Weights of a small GPT-style language model, trained from scratch on English Wikipedia.
Size: 13 layers, width 640, MLP 1280 GELU, vocabulary 16347.
Training: a variant of Muon for these matrices, 1323M tokens, 11319 steps.
MLP neurons of a small language model. Each row is named by its layer, matrix (up: input weights) and neuron, and shows model dimensions 416-511. Each number is 500 + 50 x the weight over its row's rms, rounded and kept within 0 to 999. Numbers have three digits each.
After each neuron's rows, "fires on" lists the tokens most often at its 100 highest values on Wikipedia text that the model never trained on. A number after a token or word is its count.

L6.up278:455540481469450425460500471504527442505545551537435475468438462488469447518491475454502468537515603520541468485427432496513445512547507556477570441451461534546489544538569495546507563503519457471436518413508573529492514619508510541564411524517487531539533634524484499470616460532506531509
fires on: "og" 12, "ig" 11, "g" 11, "G" 9, " second" 8

L9.up609:548473500471488537474566554534468532448594528530421460539511407589419471495461532516478526542394528604566449527528575485513528522451530502551492499531476483464469494501500428490505483512487573524610411528445570597455476483471563581472513388480527548473578465569440506540602470549537497373
fires on: " the" 50, "ore" 5

L2.up429:495512357434608475456543575526539505506507485498475572476540522535517563462576482488521449603476505541522497495459476463575541573529552449588454480505491445447443486501520466505464576503371441426598532514451478562592474535445510453484454495513420504458491453534466524516589509525475512518
fires on: "r" 42, " Pr" 13, " Ir" 6, "gr" 5, "Tr" 5

L6.up1100:563545465579502527592415521510531531494488607515439536507434452567537486491461420483438449434572522461508483481508455571508473494493497541453431474468512496570491495515549483560401552479420441597480523447554463587546554533469439528523439595548485400551514474477543484594444510563547422527
fires on: "," 54, " in" 13, " on" 4

L8.up19:507528529521527519524560496492450452447490472530459468574397544474535490519494503483537554477477494508459519517566490465498462515409524538554492538472547422494546551454413503581539525424507483463535538540446483508555540479521456510543480509405447543384485504579471493533467464480562512526
fires on: "," 34, "." 14, " that" 11, " of" 7, ";" 4, " and" 4

L6.up1021:514374492479520462540554561470499552435503486479505475512508445419516462585549588464443510516507473406573566530538432383539526566433461505457416480523394413427507435538497492434542435546533459547508536525560501510509470481555476464555600446501536475578489614414592524494487437484471544466
fires on: "s" 33, "in" 14, " its" 12, " has" 6, "4" 5

L9.up63:490525528416530491456487431513585544526477539484495628458438463422521505458577491416471481544488567504490413562492460478519459523534479498525530527517429439582550498482558497468489419441507499402432349572413380498449428484505474452384547491561490439465537546535548509608525554348479449499
fires on: " on" 23, "2" 21, "1" 14, " later" 6, " in" 5, "On" 5

L7.up720:544478549496450603498575477534536496524514519562505405456548460512339492508452533430462464501431494519507491454530456465523508472500504450519427500566550444569514514521469522541542521454474579496543440560425516549524482467587453483458585385508470426426505496500487477514540614492397539539
fires on: "s" 27, "'" 11, " his" 8, " with" 5, " their" 5

L6.up149:402597484457488484452535589503596527498514490531468370474475541475542530476477558583408594500478537553472507580539474497462503482473552527517483584551517434512531443530614438444444535537456518498426517440503522530545493461464607475412424541518463474521607529502625459591534415410492461486
fires on: " to" 55, " from" 6, "-" 5

L2.up879:491491464453501524525472491448556486535403486513521571604479459458431550490526487519457460522506509457472486476535491502454491537499453452467541518457491499573510500520537583459474658576494483461474551452603422461488488483578529517419467497513545480431472493494594490471492570497482521480
fires on: "\"" 17, "t" 8, "ok" 8, "al" 8, "ag" 7, "k" 6

L9.up216:552446530482493433523620551494541419482479494535426400464551588559507476542538574544503507474518582521407388455585504531394453489479412425446672469438417549474446464547453530582553559536529485553500584554527531485493484534514454546473490562507542536498428422502438469492454492572485475465
fires on: " an" 44, "on" 4, "An" 4

L7.up1018:544473497466582562466582584562531541511483364480462509564457435501511455556474512523536518497458487531477458517518493507502510477449479438459433492486529520432510519506517448454520440556512584482555467466537469419564494497512515483393493502452540510496561457479514547389424456507423514516
fires on: "'" 17, "s" 11, " be" 7, " is" 7, " was" 5, " being" 5

L7.up1190:536673472410523605591471483505447461501483494478472575502401460464506463419538602508479491497527511509441394416576431506482515568460447443572502472590476449507505562437419494418546463469502487444506418537487465477561481471459515580482413512512495501517569686397377460519647435508539457463
fires on: "," 33, " from" 23, " with" 12, " in" 5, " is" 5

L6.up1031:549519590504494467530476506427489605548548541524533471472537575460547499480447585557516524525584511475607518520547390476501593509512504494393449547522562447497522530482498500505416552554425509544532518504490514485483428404548503523564456496388537450545498467454524457516484482525522576481
fires on: "9" 37, "8" 11, " |" 7, "s" 6, " its" 4, "7" 4

L8.up237:456420424568439486442556482522480513468526482521532539555510528535516337512524522452496540377639552514411531515431508387561612532494372451496512472580505512504534516542516541466487525452496443553417549539472462566498388447496522403536500504394557538516503525548555569517556492477474542487
fires on: " of" 19, "1" 17, "2" 14, " for" 6, " (" 6

L8.up1134:490494494475496500551600449475524484310574470631471530465466577524451392432362504474446497520495413448427482511390470486558505530551456404527464436624531461382419459556551585483529454435497587589407504494496439583547342542527499493480478476555446483445442402433541491495522480473489500594
fires on: " (" 34, " there" 12, " for" 6, " with" 5, "," 5

L7.up1040:556543525462388504596486504526476372450489479510468600495478475505475453585517494575608527562502550536599521436512549485505536499544489370534590523525510390457443431451543507580535559578460516502505514542541506534484416451470503521576474427578474581518433460492510548536480446515478466512
fires on: "4" 22, " and" 17, "-" 11, " D" 11, " State" 6

L2.up11:456545554497489479491556523476480471537460435549463375552495483496522500648559564478426545462554441626612491415564506407490452459493571597497505382562473429548443473401505430514573532583464496509488533481480576443578619434472494500542521517409514440505470459483474488465518477466519487507
fires on: "\n" 95, ")." 5

L7.up723:448525542496426489583637512524556560441539486530612532447476525500508434469599438539639466500517438462469504559514420529557588573520545624566566551539484426460485511601477518495521550457504482466373501575414551531444495495500453523452516571506467525505478518451550477499529509444430474478
fires on: " and" 67, "," 6

L6.up813:559475545478580466545546454458542465558519453418485533503523485587544498451430484494463475464545509512487506453538509420484436582404535535497516520579483448569460551551479518570667495491575518556515560482449475484515497395537544481446512426514431451513383545415575555480450547516417503596
fires on: " |" 36, " and" 30, "," 11, ";" 5

L7.up631:519470490458558435452527602461452584501588516581508547480557486384612469387480515487530507478481502496556521602498487517431555534447441539501502515528462473589470502550466536458505463419537500482588577530445533419433452400490516491521475527526529516462380457483478491486518511596445456547
fires on: "," 80

L2.up630:489463478526479495404534561571459472525495484544488442458489484465401525499595497449474520523468588477524524460520461530471593590531618453493476532423537521514524602528558439519499491512563542607454424530505574471498510552623490508486456437487526511474536495500550479500512513553558554595
fires on: " do" 15, "j" 13, " disc" 7, " Jun" 6, " Jal" 5, " Jan" 5

L2.up891:514468540446497455529602422425492572532521519518567493508471447393481531459593607501426417437453392489453505483461518526493533490598522562601534503365561522495546486482519524597492485533582537432499530483401518422660473515474535574488554515507516495592467444533483474539476511464496399473
fires on: " to" 31, "t" 12, " of" 11, "f" 6, "it" 5, "atiya" 5

L9.up472:622526451477528525573502441537482508512530541466525487517466510464476529496401500555543653472538560623473509530511396499442520470511485549445510440526516483561482508448414418536396432505432493519533494487541476435575432559404557460550504619452522469514495526500473501497552495527594432533
fires on: "," 20, " in" 17, " \"" 10, " In" 7, "\n" 7, " (" 7

L8.up733:519474555542504479514489578502530458480547557442478472460505529494450513514505485558492469472409468444515516545547493418530566496538501494573476555509485435553511587452558586466446500508454547518454496572534471462576491446492519506526612513518523522478529528612480491501385529494475463487
fires on: " a" 24, " the" 18, "-" 12

L7.up516:434579461549594582489516525481450478469563497456561483548524524457494565391468517502500516464502509583489460473582588489474458582599395621475542487480516489582460475359479489463508469500504488500519611473485530388415421480511411554456498462436521506457495542491521500502613474441475529580
fires on: "," 26, " later" 11, " named" 8, " that" 8, " called" 6

L8.up93:597489469605443577498530566417508470476466498449434478524340375469495491520401516561538521522497531478441493495452488457489515531508476539521464487471555510566469531466474521443479526527538439549563562437548456585466495393473376494474479481448490493566409537498568466444474492503490524444
fires on: " the" 39, " F" 7, " later" 5, " in" 4, " V" 4

L9.up1196:602528492623495438531512502460469528578585594558466544517496462547471451460479437522487460433512520487548453410447591615490518536542576413512443593505495472513399497391546475496442484501532448460588534458487508551522549484546424497504570509546614478483489598454583531542637502475537547454
fires on: "0" 28, "6" 11, "4" 8, "1" 7, "5" 7

L7.up973:491502525565533426643556529552477591475479516486488506583540597508569502393515499549487486560467469491496547468449511491533512556572527565511512458515506418528562520540519485502591526466485536475509507512437412426462485541425462543544508538504560483566464558545517547481500524501462550458
fires on: " and" 51, "," 17, " but" 8, " the" 7

L9.up1162:621541531476437489630538497482528420506439533574532442501542522461516506479517414525489468497451530543548617553422602504551456497437434482531431521506517505594461520515557463514433523513545517596504545550443559543528551488580483488437530462498597631516466465534499412441488608493461527505
fires on: " was" 32, " in" 11, " their" 10, " took" 5, "s" 5

L7.up1144:525656494480497485491380513529535425464538415544548466425394504513498406537568372515483431563590521525495538461483502467443552500471609546473473521492406439457510485413477485435567563519429537438482471426463465439454488454493441534503464524479507472524516570484484514533515468478422484428
fires on: " as" 22, " or" 13, " and" 7, "res" 5, " called" 4

L7.up1145:431476435425483498508455449483503436516587503488515378553491496490522484399381573511511423536459519518496520419468485502519494521489589560465546558502439533494438612549517528476462470563556512441541486516481502440525499509416529462458416479513492522379583487457490514466487511494474453529
fires on: " and" 21, " to" 20, " at" 10, "w" 9

L9.up517:530422492441454542571503581552478478588488582464477451485483426543500522504501523479483484492475489616531519431516489537431526516439552485471478530536472470504469481488563532503533494530475554478483514466442511486490554414469432514603583374429499482579491582431515528490451434479462538443
fires on: " and" 19, " most" 15, "," 10, " very" 10, " more" 10, " b" 8

L8.up173:519521489443496458522517494497532559538454484510633506473465547396539464598467485570478456528582540573367515530522514592497507496499497488504505526469528496494500486539470435453461502586585542517587509547487488551530474559423589449487478499494389547443473482464483461615476484482546573473
fires on: " in" 18, " a" 13, " |" 13, " was" 12, " (" 9

L6.up618:492532527511418521486429532508630442531520471587462489544590390429507597495531473514497524515543517525603514431538517518389423441469498541509482521495384480543541546490511443497543500497519491517498490561531522556574472513473503508567469497471540578501374632404431517454398593489496491545
fires on: "9" 30, "6" 12, "8" 11, " on" 9, "7" 6, "-" 5

L2.up671:468509467450625438514521496525548550414487467550405574483538555500512427551454552486502511515453479506545513403508424516509530494508496605482458547688462471450460519518466474523595527517509563523487523583542480559397458449505482535544494449440509434448534576507485507444443531551468524517
fires on: ";" 38, "," 24, ")," 10, "\"," 6, ")." 5, ",\"" 4

L2.up507:423584604586533495584516549556518507488450542540535490470571539562496477403515590442520432546506475513488559331499485511512532549418412483466561520569420481451503589523496524575471524492499592502518528520565449507470421509490531515504521517420446615518505551374497504533566504469477409509
fires on: "\n" 67, "ing" 10, " being" 5, " Spain" 4

L6.up1054:506431545515413510476470421510414529567461469474533566539492472456494518562505397556402513422561555489492499508515435537545553470515579573542556471406524432527492489493432438526467434523382554443501517485553437448476459484499567465525471401550571571562451502460543530467489466546471532518
fires on: "-" 36, " to" 10, "k" 4, " with" 4

L9.up1053:483433546379494440534514496515592555466465462528528423484565444507500508549420532626437457445483500507486457504534469554498494458452530604564478575471524490478579484498541547449522461545531592521480581528439410516569469516490527464514458460452499510491517472486480473509482536517491457471
fires on: " to" 65, " in" 15

L2.up1236:530489493455473528489485559561502525496518411504440429527512613517539511458462505477519508500491522482441414430470476559522556583618583479478484490487495453503438459495520480532443539568425468563576491453435527528405467497425510444481507553460518553530511519408499381524602493520479448475
fires on: " Pr" 16, "ry" 11, "ur" 11, " Tr" 10, "r" 7

L8.up251:635572501421499423485487409486467504578509518541424507482526485392440526433541482489568462436458443538428585481450410533534447532526479502452525477470506504532533453535499542508480448474499511415645601428505526480420494508505502543428489460471590517588399454480459545401514493550522409548
fires on: "," 29, " t" 17, " an" 16, "t" 11, "T" 8

L2.up15:515575560524524461532560448446464473488469473515460461506492527449518501495560559483438423493472359519580423391565499499494497561469509639493529485573465514453524577519471455505546508523477475521574584506572522519537524440523459471479533575385486533488542477504499501484514485443581386499
fires on: "\n" 81, "res" 5, "." 4

L8.up358:515526439583566519532563516494494451448414343478564493600465480545461490518459510593441406506539494559620500470425515435484542523481530545538445559593411488488429483470589466486473529445464470574505483515480467487533494518485481460540465427472523568514524569457518562480475550514423541483
fires on: "1" 50, "," 13, " after" 5, " for" 4, " in" 4

L8.up1243:525431571451492574574540489515462464448518572428483499539478386662509392505503451516481544402492438593477519523593550422507453440469509474502497541476464482482470581527487497444590478552487539433594455398440498493479480523518424462462487511450393541476487603567488499477415465617457545557
fires on: "." 37, "," 23, " and" 6

L4.up777:478487446592503573428554494541475571515483547520472530532548409543492523427522458480517496485543512389489524472532550404612604482562423514541514517446489412520490364503505464492482439526515578527478595546451394471480534528447549523513422378538495452495539526499443519556633495460455553432
fires on: " with" 17, "9" 14, " to" 13, " /" 12, " of" 5, " into" 4

L2.up954:486617381413461470490560612611484420407536493550458573487526481477622619528523484551535466543490469516526512408568513512555442550605525432533490534537450482465490492529538484497497597562476458410490512465441481547487435417489526483539540505562460497478516546485465414570601563496522481547
fires on: " tr" 13, " Dr" 11, " Tr" 11, "r" 10, " fr" 6

L6.up291:473441480485510479524466534529501520451508525522468546496463524519524470486509470537586528407511504482533540516429562398476506475495526537513351485503542462494485512427416452508484425422522515501494581439494542471443530404348483529460566534469603503438582492557586449465533498540420577448
fires on: "," 24, " and" 20, " during" 8, " of" 7, " where" 5, " due" 4

L9.up508:517579466538511510527425453504550520566469500504467576498500463511566378494470503448484450410522488531525469519457485488460532444493461518524534502517491514522480502418416389506448503500487475508548485463536495521463500468513499505384583478542438502471635507459452531574463503509486472445
fires on: "2" 21, " in" 18, "In" 8, " with" 6, " has" 5, " started" 4

L6.up697:487525514485525415540485429447461533485453430497451555483498514518553524421603532465552510483487528478607447516474453498496507486479518487511515483517463545493509442579536587432604495500561482491475462535507542486448449482563554570423476545523543436518477461539532417451427506558486449483
fires on: "," 83, " " 8

L6.up875:502506552575490420442556582529499520415463536550493514520507575468417484504375540541412486501573572567467609477517496538533475524495561454554498410496475500470508500591473477544496512516399419483520456495467499504478513504483561469485575440471509517503472447450467541547465503477504473571
fires on: "'" 19, " and" 14, " the" 13, " in" 9

L6.up493:548487532462500496471515467427481427479474509532451574531458480527521439502495491485579457496499497531538531565495463544631571579457448504444488505392521419406428558426496515487503437453442511470517495459496519490524488500492462547593623463427498463509426503593441414455497540423510539504
fires on: " on" 25, " R" 11, " Best" 6, " after" 5, "k" 4, "f" 4

L6.up255:543518490479519605459375493475491536448479515456433512532420441502642424572467524540515584530477514536421518505532533484537456461466404489446483528565468598501477533544577439477475433556591593514548442564537443448433421451537543412453523513477489513529546482502551445518458416448414509464
fires on: "0" 41, " of" 7, "ent" 6, " approximately" 5, " over" 4

L2.up922:513517581412490441537477526446525461575451621435439553537491479495537451546529397534416404551424511482593484481415457554504436560519539549444456499457460494592468530544540382546517491495518499516391542552526526395500567475575519518472432515547541558474533501524566444498552484493462541508
fires on: "ig" 15, "ag" 14, "od" 11, "og" 8, "eg" 6, "rag" 6

L7.up145:436477433587467623483545492619440439495532500514487497494547432441481458534490448486433554545548493492482447462541496458491422462462515560505509449537392491532527472500493511433508431612560557488514472481434545438451466487506465486457582501565558546543427551476493447548480440480450493611
fires on: " the" 32, "2" 12, "1" 11, " to" 8

L4.up288:563594451481509469498561535546504520480404497572426547631546545526452389496572448498513520447620483555468416476447548352496496525432521528414579563573546511542474498584451478546412547452536520385516522552469493485480546432484467425512484503448592482496499499524450514466518409511540515420
fires on: "K" 22, " k" 14, " Kas" 8, "or" 6, " Ke" 5

L8.up273:496587485459502609542488496510452436459453502454440491459412489637557432415528569475607487459589531557480491482456446448521558527517550535482474579532464506532487488474442438477651493507363469509568486518472555512522463441523520499472457527472502452519466482486502463446450408539559578470
fires on: "," 20, " and" 11, " as" 7, " Is" 6, " is" 6, " called" 5

L8.up1043:608489471404450547500538474498504453514604510370453474497478446501557521524474463475543534409537450563554491509459536517517499493477544549488416522541498484552515499503535483414525528535477496524508581559451548417507507516573581476452468612505472500508488542411469370520468500628436565506
fires on: "," 66, " was" 13

L8.up687:494457476494517571572507566485522514378509528511482490570581568548400476556440559542503509506468410464540452497510530436532530563472445452545519446525453525453509466511475486453458444463533473546538477492551474545470542492476496497486432551494529508585479485509569571481548456483475506463
fires on: " " 38, " the" 13, " $" 13, "'" 12, " (" 9

L4.up587:501419518535450553509538516517564501464480504481520544558491556527575466592484479461436581520420486508532503552547439595509478458538468450572421553539563442604449475452500354441567418585531514426465451497496441486405534527522509508452577615429528535516576474452431536404494436460602512446
fires on: "-" 34, " of" 30, "," 4, "+" 4

L9.up1007:479550455589414511494487426560431468423533481457462466527491576396484424523570466497433516565540457541495499459502548483469476518459457538484447460529537405581410462522394509504493427456498471523569409565537549501496494522496473475528469510451532547516400486509466462466548420557484520579
fires on: " the" 27, " of" 18, " other" 9, " found" 5

L9.up1014:522512582666569491433518530427495503444442449457434572535504434499506483544483519438453531504532503504495439448456625461482460381510598423472469578445398461523469522441470378496561499462565486486630555546521470556482520550535500529534597447492562497467482460434428493530454494615420621439
fires on: " after" 20, " before" 18, " began" 15, " from" 4, " started" 4, "," 4

L4.up106:503546475576495500533459454400488532567593508490541537517514500529567532536521543575511449514529495412609449463521451459509573488583537430457553505550471453519402480445543476440405528561433391494492491537464526579479522468465458517528480555519442520526504542454573492519538432591496517465
fires on: "8" 36, "6" 27, "7" 21

L7.up386:428543475430446580568510457512528507585489538450570504482505551472529418488470493507447523532548530536368494468515411520512459495496522561470439537514529439501478543482560459545479522487466494485412495465515468491525573473525550526531541381480547516521523402484530429521510533592500500547
fires on: "." 19, "4" 12, " the" 11, "2" 11, "5" 9, "9" 8

L6.up810:458462392523434503459597386484523479431375472455446479503506545497513480431490430519505503460532543482508519560451561416502418506565392559481510475498450525454389476464467511490445535572566496402453525438510454381502506480549521524516499553483544537438584630420489474533473552414545479542
fires on: " and" 40, " " 12, " that" 8, " It" 7, " it" 5, "It" 5

L9.up155:575458524504413454483421548459518503361599509551551507501484453499482512540434511514473454453475477465464522489538510363540530497494598492492481567483497499570471520421453538443513476528500449536529541500504581570601477578571520487588520467484663508514537429517476561476595475491512453423
fires on: " the" 24, " a" 20, " C" 7, " B" 7, " was" 4

L7.up828:442490586542507480452693503492539512656421458551444383485499528552442527517521438571474475469441485551536450471483483469627495491469449512474447510515529526531464555471573565500427580487552492602527509526517436457527494512388468514540428549533523567507516540527476500490546475507491481485
fires on: "1" 26, "ag" 13, "G" 12, " G" 9, " g" 7, "\n" 6

L7.up610:474493544470567444484487492415598592507525509453491499472494442493431491533367520507562459482412567487451527643514572554507512510431614438533612441478468465574446577452443539565538513518479510471448529568536428553426474510509533514471506488495507591491539476534545545480556501492543464488
fires on: " M" 23, " K" 21, "3" 5, " D" 4, " H" 4

L4.up416:481534563527450458444511597442479521473503476519497515484505433501505630554574546466468437465467434559463542510583412568443523444436500543525483445368522442498546515536530523474569544491482446462455486480465458459521544483542543496531468513492512497426493519578471505459383587484458548537
fires on: "==" 36, " addition" 8, "9" 7, "-" 4

L2.up1028:408556549488540482507497516495535533501417527549513460528503578521521482605490645429451522465464408492507579466448553456466451595494438592500545392531565446397495564469466443461497484555569483453499556479558517530581483488514527561540451475464507457448550509540462421467474575594440460497
fires on: ".\"" 26, ")." 21, "\n" 17, "\"." 15, "==" 12, "." 4

L8.up469:458459547593518501517520471510528418480524436527423504482437400563502419479547455526539522516432635483533561514534495503485539539581451519476458469498502458523527449443468543593485516501398491339491432431475549513500541555475475569485544442513467542512421478560572546525425472561476492516
fires on: " " 45, "2" 12, "4" 6

L8.up1111:535491519455573488461482533528520471553539414443479519466555441466484473556459489468636411510512496508454552537458446452453469474522639612520437524524581440517480435564418496450549558388534555540540469528442535567466488463419420449492524572590525500440425417518515553422473562582500527475
fires on: "0" 16, "," 15, "9" 7, "4" 7, "3" 5, "ad" 5

L9.up282:545474533462553412515568528524542502358491504521508597454492537476586521434477615463512545475543457540504520489459464465523556517476525484458393447474423456518504550473512508553523476465400495548559481473494500476456524513524541424545468492479524548479481504453551445546553504579502524555
fires on: "," 17, " in" 15, " the" 12, " of" 10, " to" 10, " and" 9

L9.up1108:489492430495476519484480436535482532512565522489512430595540480548589508570524522539505491523436415532536558463485516480452509562472433550573481491522467525621487423496527546464512499523624558368421434486500442487399645569490414559514464546467479471488528437519544514404638543434599495518
fires on: " as" 33, "\n" 16, " of" 10, " the" 5, " to" 4, " became" 4

L9.up1033:439506479451532454515569478521515526499530526472465572467410462505491510555502452542497464523481556537498484490466488472542491527469614559414532447468465409556474498615573551521517537505497480444500520500512492555490537513503556404515503479453455457501556558478457511395459514512552498409
fires on: " B" 19, "B" 19, " K" 15, " G" 11, " D" 7

L7.up858:542512463542541509425464492573501430443525530503417512511501504504450494483489577513485427485492487566468531548557490544507491400502487515459485476562407525457446442484545508501455534444455448503421444528547405562494469552483560488509547476470540530547528462468532457467554474564456414612
fires on: "," 30, " in" 26, " (" 12, " on" 6, " the" 5

L6.up318:510527509443471525477559490458452497484554463512445448532499456442549520485418478558427438525439320474417547390565558569540414502525452558513546504434548441484608459574479508478405451467534539548468505463444531533559591478475403486499558476529573512498485566507589420491525449450579499543
fires on: "==" 50, "\n" 18, " ==" 11, " that" 7, ")" 4

L9.up116:484470499516521535517506393477532459470562511532511511541488546461542542462379568547443516562486487516507536504525445489525497529508523456541501444487439469584495492493503483403471454466359547510521463554535502482510453480427450538448459509531533538482537560471504496499415505557491482568
fires on: " (" 31, " \"" 26, " [" 7, "N" 7, "(" 6, "/" 4

L7.up130:442459565507455510547490527481481394491581521486381511526599498547522506437523551471492485431489394490462579498409556504550464514475558510489426487538524455386516496499460487413485419585514511626580461439443523538536506456437475545503497545522493558526526567551488500483515487482523503473
fires on: "," 65, " which" 7, " that" 5, " with" 5, " where" 5, " when" 4

L7.up448:504509563509504496500665469551484418467615456463517388481512529457453441588520542529474464473483513457474544411427550541467453521395444545496463444464520477517474503498531610472466502516490594430493433581485417553469505490557444433468424544538499552551430535508514433557457429508539481474
fires on: " well" 16, "==" 16, "\n" 13, "'" 8, ")" 7, " ==" 4

L6.up515:482448457587612458446508613513440458498529510553494485526504481438453505374471556565482431448445504499406516438486482454494484466451587430450572526453532542477513561425533534464444526502401407492515494460578485488526512568509574532502543552383544449421575478525597486519544486568489536542
fires on: "." 33, "0" 20, "3" 8, "2" 7, "1" 5, "5" 4

L8.up325:485504530472454390499566622464522513439552429508477580508526504520479458483510399484487591488523529548543496457498429502528485507479529525503526538530337508519448544526596569457492512493477542513556476446453526431528449509552478502489464530527505516486466503549528458497503490429503477530
fires on: " |" 33, " and" 22, ")" 17, "," 12, "." 7

L9.up34:511544485498499542424479496555553483484464548506387484531499616417536443436499496521504524563539466543420479473439556439497517474464437518500566526492458513605456505530545479415519437531570547463518468492484525496445509538506461516513543520498559456547563596467557468500491476438498544499
fires on: " the" 68, "s" 7, " and" 4

L9.up833:499530480585606431558540426531470453468463509508579446535545538526515505493514521498535498535440445522462432414564446523391518394471478544494531526500514530365501557543510481529424517459561554502603518425507573511442534434602514399490572500483492551595526560437424530468470481504509427446
fires on: " a" 47, " and" 14, " A" 10, "," 5, "a" 4

L7.up1173:518445551477431574413468476548474466510483595448475533472441453512411445438471481497483488442521544497467468403413498545554452487520494540449417466535498499479514547446566489663592551470529365468451467493546497484601414537501429510559501564444507514558573506449516445394481563472404521494
fires on: " of" 43, " so" 12, " by" 8, "\n" 4, " pre" 4

L9.up115:494451538522466472483457510574506422467531568495511463496537423534407495498508454473511521496495547618448571576459527506514495458560435534449538545444441440522419539448545545545488502484472557475377530434593452559527516538506455482502510527542530567486522450447478521471479505532466533559
fires on: " " 66, "." 6, " I" 5

L6.up803:505566521558501499481496495336510502416444505477397514596532467589465507512496553564435551529489439587433536446569514423591489561509453520431519510400545467476519523388419424484490436530496478566568476501488470505487474408501573413473488488460401569515511574514451362563477487508589447553
fires on: " of" 32, " where" 9, " in" 7, "," 6, " for" 5, " with" 5

L9.up1025:486507502479466428535559508512500482493416504485522465532546454464469434486481474544451473454593520562513531445445459558522543569660494513527498513519484494486535472435539478477456511459486550516527495452452415505546451516465507526628602485470506609515487584534580577533492541460500457567
fires on: "," 25, " and" 9, " that" 7, " as" 5, " to" 4

L7.up312:496572459467511489543491497536400505561501588592487528455561641416461561391508498459464464456506522534541510509539522548447457476505445498438513566485528507538450579566572582467516536421514513559531558492536476557539489471483470468570464451496553504509506438469469390459538506568397504544
fires on: "4" 19, "3" 15, "9" 8, ":" 7, " out" 7

L7.up1204:473525535576476548491476456496527463573512524562521531518403492576502385518426538483484422521493505531451475473547403496500467495482469474509513574526407439520546422476628436428576429563480533441566474598537412483415443512540520485388448462532453436634437497486563481391407450534502490505
fires on: " " 49, "|" 7, " of" 5, " |" 5, "-" 4, " (" 4

L7.up643:426549491506507474552487471431508564444425504550578439461467468592478540500554575537513493611614523411424474382530501505539479529461433492492517481534517517486468469526479489481410496401550573592553445433472476510553552544594491466427464456520524454525516479594482494464477422543514527424
fires on: " a" 43, " A" 8, " k" 5, "-" 5, " h" 4

L4.up628:445484540503517539464437412475510531506443509491561451546634490481625470475518467349491527504417479541428567526451488551497492537535641460495541529562546511411510547471474509526460424536506477499450537520446505521477518460371476436552475418517509547445501552456465474411382486434535494546
fires on: " W" 10, "-" 10, " to" 9, " L" 8, " R" 8, " at" 5

L7.up946:489522413451484487480571485470484487543513483450523509514524565490601526474577589436566475450513508473511595517503533516421550599555507526464478479540570543526566517467432468467574484634436487448501485467478450482418550383579529580482518451537515493536480534432543488353399441490497453521
fires on: " as" 14, " very" 12, " more" 10, " much" 9, " most" 5, "," 4

L7.up143:516545531456487600467479517463518503397603468509539556493495538404464561397495532491491532617489477448488451489501506546592449481511528542436553498502508423429538480530581497407447462579448446564452508396401485450525502397521566519581512623457494529530511499566553489546397478506500463512
fires on: "," 90, " that" 5

L6.up213:494541529527597476478519488416551439517444537474487537509493529484439515462454505489556494463474543557557516474602443450592478488484477455515563360501478433449469572412426414520565490505425544559511426514463469511517519494588602511559548493430545500494473550458470428534574442470466519497
fires on: " for" 33, " to" 12, " To" 6, " in" 6, "==" 6, "\n" 6

L8.up268:583486482500496447530545493588487546550470505510464579573544386489508491486473533529521501407446484570509474478491518557505470538563494526465604497513467475579474555469489559457563520422579537620494531458566525503472619414450441531461516464436451500481515506475512551455560452516477499516
fires on: "'" 45, "," 39, " in" 4

L8.up665:464498505491486513524497477515464414518466543476460415422489408450498424437508469594489519506455600489494524475586469497511575485555494507508458593488477436484502481533496581499541452467485553507498503535470466406396465446497526562556535569615584482463523454461478478441544500550504441496
fires on: " the" 37, " years" 5, " m" 5, " play" 4

L9.up105:535567464549536573474502477472461408530466593569507488464512440537510411534485486427505504497500475411551537472501539454470582489440589543614488585503511344531523515555537463542486439400468413443524517591482544545509454520537441453500501500431473402505426475426470479490474427554533500571
fires on: " of" 21, " for" 10, " with" 8, " and" 7, " as" 7, "," 6